Weights of a small transformer language model.
Architecture: LayerNorm before and after each block, rotary positions, no biases in attention or MLP, tied embeddings.
MLP neurons of a small language model. Each row is named by its layer, matrix (down: output weights) and neuron, and shows model dimensions 128-255. Each number is 128 + 24 x the weight over its row's rms, rounded and kept within 0 to 255. Numbers have three digits each. A neuron's up and down rows have the sign that makes its largest values positive.
A block is one neuron, or neurons of one layer that tend to fire together. After each block is what it responds to, as a language model described it from the Wikipedia text at the highest values.

L7.down56:124110096119126122135140130139143159135129152148118129136209110120113117168089112119106065161139137112090163179089180145142145060149126102181138135116139165134111107125126161106140136136146177148147126111085069076123144131088092122123110132107116139080163118106113108101129137140129150118141143125144147137104066153157114144140140101145140094107123099117111146113090139145117117084102
L7.down72:138102120099121121189170112099179136150122102075140187154103107165147118130141105093116119151170155108140109138150110125140129133070132142129148132123150125144095141126165144124127128160125118125164151086145166154102110113161131104116087110152118127113121123148101135147090118097116124150109128160142109138144137098139134166166166136158137102177132130103097117133104113127090090115170
L7.down158:156162097155129160144118148190132096166171158140129109163135131155097092116138130096108114094121116120171149171106146144140142087147131143133123151124148083151114114104102141145172133139129106142130109130068132165135143091125163132129099145114124155126136133103127141179134090157098106148092130131105155147124132099091165157120123092141162121148113142127129159153112121142112134140133
L7.down223:148131136130121102175120136151077160158121147138137084101090134109143110120153104131052102101161101163118109131144147115150114137093164167131122113140193147135122149141123130157130101163063152128132093133109152161139134112150115144143112110125137139145152097073094132108153123104108147124144118119117105174116147143152131157162173132136175097138124099138113128120106108110091072108134
L7.down371:149116140116080151123115162155087100129144123136169105133106120171146095091138082155074118102141089116179118079127151135100141141136115172161112114100163099124139098109110133075121142135115085139115099098122132163171128110094115120108091147116100110156111121084139155124120138116122132108164200100136101161182136161100132141131137128120140142157090144111123134153168105094107146132114
L7.down395:068131106079100127125120149130123130142144163147116116110128136118133122100150130148117104193146134151167117102140147104140178108150133103102123135117112146088130153122136153151150093151169148093144116146116134172163110122156118154095121119059108153111153135111086166145128103179137165176136173163128113155097115154090132108075156120117118096154129158131122153141114154127140146125164
L7.down432:119103102092104147138138097067119094141153099176091125176161085143120159146101117133111130084170121117101179124122141124135152128109106094166167148132140102110120106139142162112102117164121119095134125117159109116113109139125146087102125132150113143123113085142118107103206149125125131126117143171146136132118145141145118130176151143131158115148132122127135122154105131170136110140129
L7.down510:117190121119131097145078126092114130134153137085113129137132086084166122143103157143152099159108126142124125131080167143078165143159123138162100114115100160147107114111134158091134145163113167168078095160164115166140142148137127144111111104155152137167086123080126138146130149146124118077149082108130106095124128098114149104120110112105151138164125084141115169129124107127154142168145
Year-number prefix tokens. Leading and middle pieces of four-digit years in dates, such as 201 or 202 after a month or in, and the decade digit after 19.

L8.down224:165121131183129142100165167123126132114119151116091141085113106119112155158156151163100147137126091119149135141149120130132160099176137085136184126165139144118102123103110121101121120110097125147202166160132103112122166123112115123125095099183118108130124175159138114122068160141122164158163098125123145127129125160114143136132149128136125140153145103121141171129116085146098137114134
L8.down268:143104173146173136101086160177139170189106122136112153185114101125119100125092097134081121116104121127105150164123151128101098101091129108127151085130155121095149110132103118063074116098111130141148127120147131137129126186112148129090109131148162156145114124161107126126142119114137150114124110131109116118151146141113113140104145152147125117077162139140099145126152095120122162103123
Year decade digit. Digit tokens inside four-digit years, mostly the decade digit after "19", such as 19|4|8, 19|7|7, or "19"/"200" starting a year in lists and prose.

L8.down552:129151077126123090113127135120146123084131123098091112098177114172135115120115111154133143122118114130147115178110190181115134130101120094164116180080175091136120123100160130110143079149125125135161093108120170164147115122149150096155140130158132154096120157150110191062113127111124162162149133119130134122100094140154144147105129095152115134118131159123115134089102117130107143121108
L8.down569:109129103113100113095166140098131143087117131166117102123144122150151122104136114127113152111151103122137156098104109156140159131091124118147181117174115107164071130108090139137169135144151084135173156115128137103133145124165143084128146100169103124112115102141148126148091086116087107144128151118096155088159122107137146141127148166129164136124134112153097152140115138112139086083103
List item separators. Semicolons, and sometimes pipes, commas or line breaks, that end one entry in an inline list or table row (roles, cast, species, tracks).

L7.down116:122177164145131124100116150096084116120134149134123132083139132138143134078133118147129164138127112122160083116134134126139162107106137147136147090157104130100105125093205134111124114136090130166134145132087180128105139121146094133116145153128132113142144109107116124108131144138156124111157124117136120126140125104126146098154126144152148091144124165154175112113099093168134120102139
L7.down145:084152150146106157132107114070103101094104147175125124140137136159123139140129125117112141139110140145153121113131138164099119156099151116159103136099198148146104144151117137151137126112124112155140089086095127162162113128131091163087099159121133132126104130151135178100118131169104119127128125130116159142081087115109121147121100126065132117120152164154161138134132122153142124143158
L7.down244:132099155164120134159124104155101117134154120138171116142170140153142144096154148112080116152136127094125119146138152056116148152124094135130121143090108149133134120078115111109104104155062157083087169119095140100076092131126111121151112119105141095135153133167139144103130102138148156090178129125130142115108164147142100121161127158131145114128151121100150124147121085113128115132157
L7.down301:107114103137175091137119138126142086128145108178088123145098109140099089085121139116092092142092102134115134160143150127127124116119132142189126113119135122140094115159140117148104114129165165165124139152135146147145138123114113179107123158112118126134115080092090091120140134155129113093134129068168149110101134113169141138150086129128119120135135151108133142140096109141129129167143
L7.down328:095149109095141116138151109103160143125150090121095150100153149136132127135092117120086079110160095120162129101130174144136099134113119150126143156124133135132113103116097138121158147122121150141142142137106123076155124111113141101162153102138136161137088118154097161125152114131138131179115121121103147132117118124147117166107130112137136158122140131126105157095172155105186131129119
L7.down350:129108156114157165123101163126132107136111122162086123080148128105106143147100145158120080148152140127107093150202100136137112169092137166130128090118104142112123134136136114109151157126132136117123144137125125122131136129096129114142116150133157085099152112143129146094134165182133088126147146136111187128120109121151091136135141164108165076171131116107157155114132137142171105163118
L7.down389:102150135134105117135132124132147154106152135117160129141135097162105106133107143184122156116138092101155124165106121137165125120088128122148117153158124141137099124123138099132110159115072154114112133160118112109135129102092100147151132136146102137149091126134096143095165122151148143170117141166143132133112123145100140149111109122140146165112089138133114110124111171136189108115143
L7.down576:098088082100071115078116142136137115146127130135102152110145134156153120133145118127144146174122096156131139121123157109116133096136119126147106179137115125166137106084106163088094149122128126151183102161141146127154110145180133127132138195147126110121128125110168133101172094124148124095083094127121106125134132132095111154107065104119082118155180115132131105137121101104114113146141
Separators in score lists. Semicolons, pipes and colons right after a number in sports result lists and tables, e.g. "0–0;" or "0–1 |"; also ends of sports-season terms like draft, season, Cup.

L10.down232:125150111125129133165158120144090100134119107142101131132126120142146137130109139109126114126164095148120125137134182091159145105128125123120144149159126106131130107135130111149120111148129150105101117149121103189132143131131083172116097151120112119085089161103128142148148102074139109152091144187205138117125119108118163130092156122075110121117118114109103146162098131139096094155137
L10.down239:144066113116124116141105117125150113113086148120167121125122151139135107172123124110143134171154153078119106158151143180119112147161142138187144147120152107132188140083125117115163126141131128097092118111104141086167119174118179131106144115158146146149132127104157114121100157149142042121145125146114131087135153127123136114084085091068093137144135149169122142158118160124104120117113
L10.down330:104168142116106114121140174109129114139127118141127111114151138129145117098142129134122148113111098120116142107127104097139140148143138136177103144119138094117147148065115130112140103127130083123106128098142147097105111140122081129110101116131140164077139146078127155142138124063138118154106131136163165134106115113159119152149124090125148084149128146123147092120140176138098090162106
L10.down491:114152093076141148143152112148152127140146108132147153150163145123149154100162109141096177152133125094141137180175138122134102125103132115135132146117119157111163110082095108151140123129124146127085128128096129130148119119129123072133127091103159142156125119108133131109146083155144160162097142136103121169089125119097128152094138131137135123112111112120091113123084098144139133149150
Surname-final word pieces. Final or late word pieces completing personal surnames, often in lists and tables, such as Diamantid-is, Herrer-a, Coop-er, William-s.

L10.down121:154071157118158124089129153106163100054114167083136125110123117090133115100104141126182109156091160126084104111105115152098094163153146163139131142160118102091156149133121106125170120119138099138096094130124133156108144109125121119097113101147126160122116117141128135111139101156101164138112129115101157142115126171137092149147109136155128110110132126116152174162113117146094109137129
L10.down149:124166168152154108076124115115135110139146149148136099114142068089120150142114168127168176144125135114147149138099136177116162127138075091158065120137138110165163144123123083101146152156142165154151105133142101111127113140183122125134115116127147106102096126150131090139144123105098153129108136105116132160133102118112103076117158153160141160170135135133161125133139124114118147172133
L10.down303:129143143141124174114134104067133138115161133113102114147143145153105144122125159091103133132112130130126096109155112139136119169116114115150129115119161154089117138143146093147167114158102107170109118106082125105114140105097105173104127143145173135169104115111104118146123115126133123113098127160146106111139158137153092149137118120085136126155188176109139146106079130119103104092134
L10.down350:140141155145131125137124136118140137079139158158101115120149081130129106130120088143148132106108145110137127135140127136150170107135164110107096104159103111103149115151166100124149114170131158100144129154109088145151104118183104116155115145183155138128218123140138100156129127119135120115115130113143147120131078107117132151156116148133138135089150149151167108123154149099138122093135
Mid-word continuation pieces. Second or middle pieces of common short words split oddly, such as t|w|o, m|ay, shou|ld, wou|ld, c|an, h|as, especially modals and "two".

L10.down215:103150123142124140122128114140119103130091165115113149167150128088096129132117108119136139117119189114114135145159120104140103112126184105122102096126079106130150103140150142125137144106152177105102108119105128155108116120122113140150154110160136129113156131124116090141089109073105109125133145138122151183182086130121136127141135132120143148144137137160093144118098110108115136133134
L10.down274:147128134124119127123156128134142121114144123114156150118097134128146093119090109126120148159108119120121165153127123124155132116112151160153119118129119136106127103080149099130152125147188117137142146120094129144086129150084117135149112096068130121113148112159153131148142160145125120158115127130174113135099153133106123095136130157131113109118104103125164133160102161145166124097145
L10.down498:143126127136125130140182166120128126101121119170129121176176119112137144108156110176112135121100164174124113185154099121112116117146166122145125159116129148165091123124159153139087123073152135100124149107109152108144173110148101143147115134142122119130142110147140143140132082102101177190084085136157165109082125129144121123145096144119144170145077122115106124111086137088118115122119
L10.down507:128076112090155097127085131099122095088150100140110100098126103133111132178147123166167127135125144118122153148142124147093100154128126112165133153164118136112130136131141145074111156140128117080165141153114156132098173130110124106126111108132120140072144131106139115159182132083142136165138134153105141145079145094112126113152108128125151176144146090111124150166121098143159096157195
Clause-ending commas. Commas closing a complete clause or phrase in prose, often after a year or noun, before and, which, however. A lesser group fires on "an" after J in names like Jan, Jonathan, Janeiro.

L7.down33:133169177142139188098081124127118080140106161115117141126111108111122112122122096146134120112154130130104095115150131111149116159113128135159144103102143193121166129111088180151116118145099117096110156145140062110169150128115165133109045116122118139106122156171124154141121124131126129172131085129122116127125071092126128118140126161156122150124200138136158111107160162104140096140157
L7.down129:083096084147172109111132117159128145111152125136133157129075070116159149087148130135162139133140100092137133139129130163156153072142144101089134158129101132146142130144136135162139124151148152146155088122161095136119101144109122110103098107135092132132116143135138142175113150139138117129113098120178104172085165114110137121113115115167137078125127116081123162121168131116145098140149
L7.down157:117111135157142130118133142131119108130157142123145165151106131144156141102114132170145145137098148099083120115129090146144154105149117152122163132123159102129091119102145118122122167149153148126142111127072143125141137134117151139099081123165134122143149092083176112072125085124123127091129127151139093176151121116117163113198112122099141101105111073149177064144145131205172113115111
L7.down183:121187141112106128126138130102162130130142144111119153133076137137122124096090118152103094132117152167145153084090146103162155126105133124143132111167101123134143115112145167086088131119144153177157124145095116109144118137133127108122112118133114112168122123178135162170098123141125127116118137152106121140116095126143164123135126128126162175092124117129169147134144200155157083145135
L7.down290:099111113150113105128113127141122122103126142102140116121134122154130122119113126149113146144102122141110128149180084158115100118122167114108126118075143147063121109162151124094125196126118131162134147099137087119127138117073105092183137144132132110164104124162113117118125159119187155124141138141115131157181150127092100110113087104127143115184111135095111159168152085099130155139121
L7.down376:094135156159144136117125114102153131061121129119159131126082103148139165104094120150145087172136122137158163147146122142116198106090075137158105122138117144112146114130132150124142154083160130134121102140113130130152124123145150139074113127109140137163136162172113129136152094141123076133133119146123115098144127098143133135113133131130108121128126098135123138127150118074140077118123
L7.down573:164138118151093138119095153142115139104131098152078141133148123151155100083128101158084126128183094160154117115139130097127167117107117097140133133148114122121136112140138154150127158089141138158154128157120069129154137140140124142123123171126144091163105103130121136109153122096116159117122143103099145171092125123123179131165100140119132142059115145134141118075105101154135106171125
L7.down609:140145127140125131104150116153123143090113165128062135138104140153098132087144161125123128125157116157128146124144105135114134136113145121133115121180107131140098089147117180172084124108149112113126105148152151141086085123146125113116101133120075153140111145123146133143154139142116122133155131141128085123184141145170121099154135142134113153108146136118123121079115151115129120119145
Name-final subword pieces. Final word pieces that complete a multi-token proper name, mostly surnames, such as Trum-an, Fergus-on, Guggenhe-im, Scofiel-d, and Chinese names like Xiaop-ing; also taxonomic authority abbreviations and initials ending in a period.

L10.down174:135132108099155094144140129128107119151148100112187123078131165145153120112128137141156144141123131136089132156106161104151116097137108145141138145124117086127149125139127111142144109110142148118119117152146095146102111181112114104115134101174141090098079110126132129095150112125098130143156166065078110085093098115156152151117159137099118105156088196152126185180150144077140127101113
L10.down325:123118122086123176104130170143120113143135140132130121144130139101130088081133143160111142157126148110150122169120128120151182131142118140144138166138083142067152172143136188087120115130074092103136133131137138133142106125119149122144117108170118085146124152130102126143106101113151138115161123131155124181069151133126105137151114112120121125130133136127125100110083147131110122103149
L10.down346:111118128113168221124098138148114105091129100128148140151120131099146149138137157161117105094136133186150117172120106113104125122164159155148125141138123131092144151114091106106134157122124097145116143113155142124152164125120151148167132092121091087127133116185111126125099145124106154121121145150106074136108143150159159138127113089120138128111130158115143062162143149154136105161118
L10.down519:122081113122125123145117117117120096132151147142058116141121136113108107162129136133070121148135126145166086131170105123132158097128153112167188133105131155104132129132100125126166076113139099145150106152174103116146140109149097155114117118136148134129135148135088101134094087132161191105109154095133156109144180125150129097132163078162111099137163148146139120168112115149151152100169
Sports table separators. Column separators and semicolons right after numbers in sports stat tables and score lists, such as 2–1; and | 6 |, plus scattered mid-word fragments.

L8.down594:159140144165137158136141127096125152098148136148136153163137092109123086141094152131131122125099146131102150151099148099110121132163155145132134076160100061141142109136109125121149152142156160125129147105089115138118127150125122116112110151120158144123090155083121114154152136092117177171105075136133132120143131135131177121122138115131117117100142160089140146121135135133128113110159
L8.down597:120128133165123143141104145138122135151139144122068124145145068113118093129126115130104125170089123152115147140148102126139122154143161118138138130100117100188109122119119139140147124119103118131142156079097159120133157156131091128165127135154116142173122164122135118135108129192121141148075111152117121159128117127076091131124177115156156086098126141105106125128166079120131130141148
List-separating commas. Commas between items in long lists of names or terms, like Low Leaf, The Occupation; also dashes in ranges, digit-group commas, and h starting has/had.

L7.down170:176101089109182174163107119132147125106084067123154127147129132104110111152124114101148145147091136118091095145155082144113128151156106140110140140143139108106174164163131110186137201152163117119148148116140141150166169107107135113119097123160096150088075117080124095123163126119142136109084129117082156121130158154152133142116091155128150113112122154130155128128149100111120141078113
L7.down175:124155122164193126115103189131113134129134095127141101145098132106169140188141149112148145147138091105134128110132151085122108097088130117145124117116097145127087123116103105155138134149104108113132139172166096088162142129084147111126075083164144129104148156115167123116144125151114111177116115125127160106158133107089142141125120127126122169132126151140150104070080114142104163148116
L7.down402:173093134122161134143119138079116120123103132164147105119152122135137128126157154150123151183141126169076104118126153103109109131150183108113105089149110116145122155148122148137118153120130098155116142128126115144150128170111123124145142102153113115109140158142127143146134103112105122127109143142083182179144135128088147074111128136124111106076105135141136124131127139128116127099104
L7.down439:121123065152139130092127160107123147116144156133160177113116144089132086125129101126122123109130133138145097147099170169104110114168144139119118112137069135111110150124151125084144155126103133163078175116083133133131172150135156106158073140147098109130095165144167122167121162149145075101139151142117136115126174096125136123112141155138109126116144123143155162163125142139113137123133
L7.down450:167146116123100103128100113161136196152145168124116140140138137103101104159131124126114143122139116127110076145138157108119130155110123112129140102156155145123150097154093116143131146122084091101100137174142147111119108118131168103143110101140105058095147123178137133123155095120092138144137128153145112105123161170096084156153161133143154116143166089150109112103132109095141154141121
L7.down489:108089131141192118109115137141146121141133161138118132098101141137117104134092141157136093127100097092129107123103133150182126111115101149081122080111159119138122147098119152130140133135087177124109100147121110126135096139113126159139127136143145085126112119133109118129146128154169136123121101110102152109126133136164143133141108154136150148156139081094134132138131128147156128136131
L7.down500:146097126148141144110170141160104124095129090185094160119148109107129106126124122119104124156155130149122120124117139130132163119156115161116182109102164145095175117102119147130098144156118090125127130147123136115119115132134152114155140203130128120118137141136139125153160114132134125115123096143169131147132122116148156131113110096105182149149152082123115130118116111088163099155140
L7.down520:125116129149104096152094105077118115112118114117158110105113141156154126121145119101152166113119089152150179150120109150156114120143162126142119150067111139159149159156152098097105143171175137112119156104144122131116099117155151104137176121118113120093120115118179131117152144147115161100154117122115102118159149087145090149095130102119077154126158160116114203138112124109128125129104
Mid-word fragments of split words. Word-piece tokens in the middle of a word broken into odd pieces, chiefly the w in bet-w-een, also t-w-o, Mich-ig-an, ap-p-ointed, Nov-em-ber.

L7.down46:136091143122123156133121131110168116141168170130117114136115126148118125136110146145133130093122139180084197156130138147146163113173140116153139169147139114124095095134163097113124157139113151136079156114127132104174107124107151110090131118132096128164140150082103162143167133133115146150116134134096137127090075175148108156136176148159135152088126168112126126149147155129156166133123
L7.down160:104129106178068138114139123105145139133144131098130116130156135145123126105102111071139102116090126074132109090097142163182136115138107118132215085150098137139173116100117152092108142140114127132156142099066145129181131140118104079130089104082103171128131155128132118130121128112156147105158119130145114148133143098150117133127153080166086127097158094134097147114144157120162129145127
L7.down214:127117093104109110206119113131148108085123115118094154137098122139123113129189126143116117116179169109121144149165162126134157068140120098152121130141120182114153142156159149151103131155115140139132130121123143104128102116118139134147095133120162089188108148165137146131148139121152137101075115171096104140113135117132137101092145117129126118105129103137120143131152117093157107146144
L7.down239:121135115147171139148094131133158126121143146150122115151117101093147112169147123105139147135086126138103135113122105080168161075144122109102144071103070138131106143120136107137123141133165141120128186161077142144136128124145140138094106141104076124135090169111092147117112137139129191141110146111080115139151125130190127125127183102118146153084138204140130166115114140135078108091130
L7.down276:127122125139122098127106120109102141139099147093091109166136166135125169160091118108138112120110140087130152135111145144137141098122144110109144092124115131148151102148149091098072153145132157124151149138133115075148154154137098138133106133142122123123151150145128100145134158139118129163112117152110120088149144144154086126156162097084155141081138135092123161087115125126177141116095
L7.down313:095154134107100130163061148129107179138141095102099131113150115091076123138114158173093146076171146156117110049153086132117107158128159107149116102129151149113159112127121159129100122111091148123157110087112116135095123149127171140162132127153150166108138159137116151090175100116168148142107136127112138160139138088137107149146135141160143072136143120148150103155132133095100122134163
L7.down460:153111106118158137091086148136127100096123119127114121127145143103120124147095116162128150099087122115149154155142099101104156152159106161154108121121156113112158100197147128112095133138132119154143138149135120102136141142112129081151097100140120153153123117153175136121113145141085131121162115137127160107128117124164093130108113128125147162162112130157145105125120162119144151168129
L7.down514:114100167102127081141108152137134134134164126109111109162119116145131152148154103074102084145111138164115117129143141142140123156102138133139146130142129176111101091124107165087132135121124142160146108132134146151146072111149081144133159104169111132141117122161151060123182154143159126098141161115108091142127147076148113129143170110104101119121142195100158076144130105087123089131152
List-entry separators. Commas, dashes and periods splitting list or table items, such as thousands commas in vote totals (69,690), "Title, 1983", and "Hotel – Producer".

L8.down303:124130108194127153124159127160166142145144090125167162139127154133154146117107095145172148160126095097143141201115116130091129112101130121084140118094119097128101138142209114135143155168143112139124123113082162127104138142172129105061134131104084155116135123119130137138134119148119149133132158141131110110120182132131141146166140098133123120100095154159116121109123110111132187109134
L8.down386:110109125164100142092126151132175114127167142112110133136116133175128142087145135134147142138104110124167127099107131141081124120110136148136162158125143143163077131121123094116113180112143141114127100159103130177170122171113156119129070153140125121136117118127081131123162090123105099139108148119129123136156163133152106160108111124135143173109125109075108100082148156124161111066096
Name-final subword pieces. Final word pieces that complete a split proper name, mostly people's names, as in Morg-an, Hen-ry, Rober-t-s, Kel-ly, Gre-e-ne.

L10.down63:145139134184110114163124162156151178099130128113144130115129139124092128141159131105139119122092146141126115145140138160153103138158131109115127104093122139114092097145166138161132118142084141140131129157095133119128124154113154117119105117108154108133136118150126151172114141160157124178132119116148149134137163110098151149131100136130137130134097118155141144107146203133070144134119
L10.down70:110130097145087136117109116096148171114130078098083146162112093150133133125160129125155074102094137161101129164105168164139178089130174082145101115140111081141108134087114133096125086129110162112121159092102112070117113072150118104143132150095143112120118136097134132132131145104136110186096122150146123100130056099099156116137118111112145133120153132094132100117140097121118106150136
L10.down84:123134120106169155134151133139114117160108128132108151146168164163123116127104135102123106094104099147099159130139105128103100128111147099124123138120085120134124122114118126132143114129082107120146103131100099137117106158124113112088103131172104110155140053122138104119164125150153114177136159101115105092103165132128142123114132153128164113125151171089127080127175126107133150113112
L10.down533:073165147094106126166120134127138139123185124141110130154125122105185164111154159101138111140105128145115126148145127123102129107143138140169090113111120156144087149106133145091146195156126137145109143148121126099141113196108110104118129119087128090091121088156114125178173081130106156132177135107134144109144108133127144151146119092073099099120120147128132085130142096089139127151150
Year and century digits. Leading digits of a year or century number inside dates, such as 19 and 6 in 1969, 20 in 20th century, also "in" or "c." before a year.